From a checkpoint of a small transformer trained on Wikipedia.
Size: 16 layers, 4 heads of 64 (2 for keys and values), vocabulary 8192.
Architecture: rotary positions, no biases in attention or MLP, untied embeddings, normalized queries and keys, attention and MLP in parallel.
MLP neurons of a small language model. Each row is named by its layer, matrix (gate and up: input weights; down: output weights) and neuron, and shows model dimensions 0-127. Each number is 500 + 50 x the weight over its row's rms, rounded and kept within 0 to 999. Numbers have three digits each. A neuron's up and down rows have the sign that makes its largest values positive.
After each neuron's rows is what it responds to, as a language model described it from the Wikipedia text at the highest values.

L13.gate976:463526535415571556453449526456492539455543511472462565464440523456472454532492492604473495541457539540527467487485495431401538518518505458550465410448493511518529474536643527500460545481445535559533489490486634611457519540492479566466603496547441454529647517489636540506514528502544619588468374492611526432509456486471447517430485429525397549466500417517455397532522454478552540505582
L13.up976:488452537476340589514452529444421567504516423555505506379521517403514492505476459474491550526473556393519515506490508411471503563441491522473579469499551480463493565474592463547383514466513517471474539556422562570488501451532518544488504455549461498407559485468596590501459507498508564503437451495608520415502579499573449544405446470484462505568468536481555482523553510566522481409631
L13.down976:486520487476550530401458537494598463518471509561505524490519535534463488550503512476485524531535495488513504472519501508485529596507568506489589431480503481542550488504476410563465523451526481428478597514451465507598563556487597537486564494532559464532490555540574495434468478536456462557427474481556531471493552451409576517434524567384470436502499517422431545471503459439471426582508
First digit of a day or year beginning a date in tables and biographies, such as 2 in 25 June; also words before dates, such as founded, on, began.

L8.gate199:456507348533545434503537453563505504484616547487546502515450510584468550473459459502489538492556450360494503447483503456519602494473529387517475506483378494486481401434443465546495453493560436443514552607465465474621503640444430559558462531508581495550506455531450532544501555499542509460574496553575444488454518445560442401425518527484488492448577474463490518509498459504539464409536
L8.up199:468500426509481463483508549536469469474568497560567543599493482536439473539522442486532539455599390615442440407542564501468498399500535543515382536455507515467447526539478514524550511488566546529513390506491423565491545542550490460424482473457581499584446433458422442551540483462536407546494495576526587445484527527534495450478506508572470516499472556442491547497520575427477576508518
L8.down199:486511504490445426528492497453543428488533443476568484547543516526441523467439527505499514466573474455463509509549481473452533484475556533566474499507397485488556496490491558486430374416522537517543545487523441496517530589591456556480538463534513460593552472505465545395496543443488385546594512445476486515526458474357586606535494516503507492493442478548552475484543488514467459560528
Adjective or word-start pieces that go on to a suffix or compound within the same word, e.g. close(ly), long(time), th(in)ner, and mid-name or mid-year digit pieces.

L8.gate448:575465413462432483496508473511497461502472536429521542534526524512467468500568445452504466419413508453493523464455387467505452439460448611568401472599537433549523478449439470399510425482499460558467447527599574444548518469519421529491503518512484596420468492542521484562498452484450502479444455337469569490491486535527474515419575514514475520543507568488531542466468503440513421530493
L8.up448:490436461440527495420519456530533492592472451460547480544454520512655514446471572458442468460471473470515458498453527516468475507501458471496602480374464563456493480615474437444591460500454533462503603447511464508516455529549556486468543517610499502539478548469477497476451439569575483563486521481492509453573548481509494545454479582475465436560439554537479536438549496517524505373470
L8.down448:567526537512471479412457526534529500517556455434526504486553493478453558486454522515405525476530541453440542435405498473469486505520509536574548540526450519510451458508374490522512505492586462422357494408460501470586584538470533530468419449497510523488539493570450624512519476504474526560507501513429560363455494548448531412470569510497620468543502439489498555470448544472428586533490
Hyphens and dashes right after a number or number word in compounds and ranges, e.g. one-week, three-axis, 5–10, O-9; also list-number periods.

L13.gate305:451455478486605465425425536519570490470539546557580539479445521471522565466536537504499528408481573458461461497488515497525491502548573549499425520547551514442419463512418460594577501580552469389614471496452547486551538585522411469534553462439522511469582470485458549446580500519545508498498465576534535545543538553540457417504464468431461491544462451395496534469339514479525449436495
L13.up305:550485491607436465442528523527560481452470523468614484423545433556486444510505540541507468548552497525517559381438453466578546431562559476488518549549509467453486485568468515486552589536523450439446541532556562445516527464550452467557487500454549507566529521484527539409510510539534574432379506528534439463473451599429604453494510434465495509401449438484520558490515466507539405575504
L13.down305:501478457416445397480497532556506445584503531493502509556595512489502556518509458595491529406448550524439450549444478446445502470445453495558396488524474493520464439428458503470435599569520534499479510610541462464484434629470435432534548454594528523488464424439570553506504532430449491572537510527498569522568522530493493479538487515510456553451584486518421535544472421577527389483434
Commas, colons and other punctuation (or word fragments) that interrupt an unfinished phrase or list, such as "Japanese, British", "style: Federal", "2.45".

L8.gate490:491574418465493458471458487458436519441574498553548582488534392612455464507432437565572400560456561545502503516443411485553452480467433485447410537440491577444489555535503468449543482550429505511572531429389526472514455500530488482556502399455458498519442505448497472494541504538482603431463584523406525464514537477576522428557496449517508416498484523454583519486424552509501317505482
L8.up490:423508600560455530502458606423560507486397567482535501545472478500567523518614479527455483462448455563450491540494521495444472531587492423491573544461513587517417400482429522522463504472511524552586473498493558393459456544468489422481541571548586614518521518466503542506490587576522584491485525480568345505492516448556500491552483571550550513460442454538509493517593456452520453510487
L8.down490:495492544523458467448410482419466501546475459541591513517528523579525545595541487515517453504559543520452450526397383424484603500548498474510443599447554424525471531480510602461498501504420613523507451370486560519483430453521540485585456513446460460582440585524510524398445380529492512546462631421569561469531495526568559583479460487540392581502509511522484567502450585437507494500523
Auxiliary and copular verbs right after a subject noun or pronoun, mostly was and were, plus not after does/were, as in "trams were removed", "who were 65".

L8.gate537:429565441483447548510529458463538553497499450441466476451498506469492514446535447483436465502489554412521494515426542468515445570450527477509577494515508563455458518550546514591474464520520437542563373507394493523564447416510437551530486554488480499521543544470500527471493396505492540506414610384531452533620589528448465537455523522469453538537443431601634513488563489493426605522511
L8.up537:498456430545485495528472358565404482556474535436529462498491515580557517551453494499436397429491455435544569545502439455513454537530539540604553464452415436681499578508527523419460528427477548483521485544505524505467574456583529530492510478538464514500572526536523437491453560534467468526559484503611567513463540499513542602549513516548520504474470578481483508498457497539514515481615
L8.down537:449547588386464486548464461486540520465528484500466501406513485528478497441522435556552522484442531385571429512458534597528455475600479431503530445476572410497457445532547488553561550488513478505471467470482462540500508556548496548482504530517536514437461515429452592532582508540520579445479434424538486440589487457523382515422479467335464509539471511503529407515534467511502486479447
Digits and spaces starting numbers in dates and table cells, e.g. the day in "on 22 August" or "born 21 November", and "is" after birth dates.

L13.gate331:526547523502525511455494371418566528434501571515505523477446417545489459486549579518505448540452621525530543523501516483519526532511448388531529655539488526427510551552545490476526505485450491478544446570474455478518476523514564549451475615411456477508452448452405541497483470494539501561548496427482485486549464501533522508519608568536526470506585508557517565546380492502470467525575
L13.up331:547486441503392516504475533544553497453534546455484559473463484444500506539506462462610433503506521530457506497403528505458519477655463542523609530468440444471546500464442551486424492464472485450476552439535406427521526571506584531538420500467453502481479479562459506417493522507513552556556571502404511437399513477500509491467532505510518494486358522508410549499482565375408463496606
L13.down331:480485487543528478547467564521508486393433568549493441538516434545451561479536539500570518430508483544570418506432496443478495500491423474500491485528522394457481505468368527497554462500517499409485562589587529515475472510371451583509433496494543498428433438427452443459475547484548520562445480431504535510420455461424468496562515477448513377430408528531490511553468466521507366499524
Tokens opening or partway through a fixed compound, title or split word, as in Long jump, long-distance, Korean Service Medal, Rough|riders.

L9.gate802:507444509447545500454489467473516570522589510447523530462448532495538559469419504477512510471507553493555422418420440529488443493467478511417457554526458476453348529516417497608543545581498510584503531479439528471544508440531439409518511561532414448551516423414490504487437557425482566526501516487555473464495583521527484520530450584435516346542474482565557525570548577502526456523434
L9.up802:444440491432467564502436418473557594477466559503527514502461487593507570498502493504498488380578469505442528532449512431459538495505521476436471559524416563465485491530465521571510455463518604512528513468560418407533510497527426395465495460517530532509487507490561454454518521408499562497494504525515376439436498514489605527519492515452559453425458501559604488475429499484520559517404
L9.down802:524449456419513466499429485483514490492532599525664455519493366450515521526496559498469520493583498584415554528487469556497502508514561528533484447402455469554496552614505479601459488407568506447444525489455511512483424540478499565505603551513476475535404441442538407514413535574484512536513524499594547544483543549426488361450484497511502538515402467554424552505473500501485440502475
Commas or opening parentheses that begin an inserted aside or clause, e.g. "who, together with", "and, by mid", "horse (800"; also second numbers in score/season ranges.

L9.gate88:461514530501489477480472507478453509466577458471428472477466507442558522583510502468481460467432422444506485508478424532498500494599510454486496533506391539538500447451501463461583651427516499471469477556543446469569515536483508521594389549517419543570506412568515526492500427549475539519510485464488511506555501388533431451505450497479605491533504511471488556479473504479508540461514
L9.up88:503567497499585511470590401503390502561481577556461532399499510527474433488520464454424535451480490539514539483457491563460550508512475543577477458549503474540471507503428481516533562476532535471445452490528536509422503539398516440491485465547472555541489510526570594543518461476506508462556528499541512479389558466547422464480499464427443512433481586496495541519471495490478435504577
L9.down88:492653576487396447596428548504498539516466401436547475535480510496468400502475531497503535551481538480458484495528474533492522586522512497382597482502451531599529506510461508507505486513520507472466568446541584552420550479532516565539503485422526493504423508493481486391425560535486518519529512536509525484417520460505537436396487497496446465518458520480552621491527514539631501486533
Final pieces of nouns for buildings, structures and places, often completing a split word, such as cott-age, brewer-y, por-ch, door-way, and village.

L9.gate539:553524515435483496519554606472505407533523547374463498559515475385505402427455434482555494551478567611492466453383496391567534542461418500547457525508437400535414450514466488506559429542533457555496508577548506507457456397503507627482475465429575477566473522387508496520519472561528537541570459598462535415453467497441533546500514457568560485507502555459532498485425495589475473531543
L9.up539:448490527504517497418476566495560521513486504482475446475560512513539403430478440514431555417565477577493535424565402515520433425442502536591456497541495432517480539530535408445419511484558445549510577534614473520562522505404439483501433544510456540517471553449613519427548456502582439511579443427552466523514471553407503393582450481503504457556438475508580449559396460426506475524549
L9.down539:492462527453500549611549535480578495577560501538470425476495469484493555461505575555477438484464405545588417515454492462379500449519544489522506528491521487587514521511497581408457528544454464565489473546528441487530487385414430547522472435436525604547523453406528553519528500522483525520562404562579412507477474537512548535495449418478506565538486496528564511527399464495451506561502
Fires on "de"/"De" starting a longer word or name (decades, demolition, definite; de Rothschild), and on spaces or digits before years and coordinates.

L8.gate356:455519365466478451461431544492411481485467559518471503567517482501436564523466417524418521483545503509506664538464531486440587530567593530454514353492509517430419441538468552596509492481494460530486524441598503466555543561510578548528516506535500522570473486561501431438552552512529573458535462461597477486520487547514462418571430451535500415497484476492489382509462412500484514543544
L8.up356:508507466458482518474451465470470542508506495472411440453445449566467351518398508477519537535491520467448552408444483484442537551557414498462504548451521508452430530543482532594485448501549478489433484459516573413578493547415533583486503519490507497559560522531498561438455555509494528547387470535442435474524463483547488514448450448491360441464499573491510426618502525496495436472434
L8.down356:541562573498454473510474431505506553467515575489576529570506552508481522451507565591497445441511445554422477459403522568467573509524506458502475482456435521548459478537444573511492552447498511426476434438487516464428467510463499542340383467497653526601453514466524505526393530450417459482499608478575493489540452492525540522446459535359487512519458499524376523537473484530524461495435
Commas right after a noun phrase, mostly ones introducing an appositive name or relative clause, e.g. eldest daughter, Margrethe; theme song, "Come…"; uterus, which.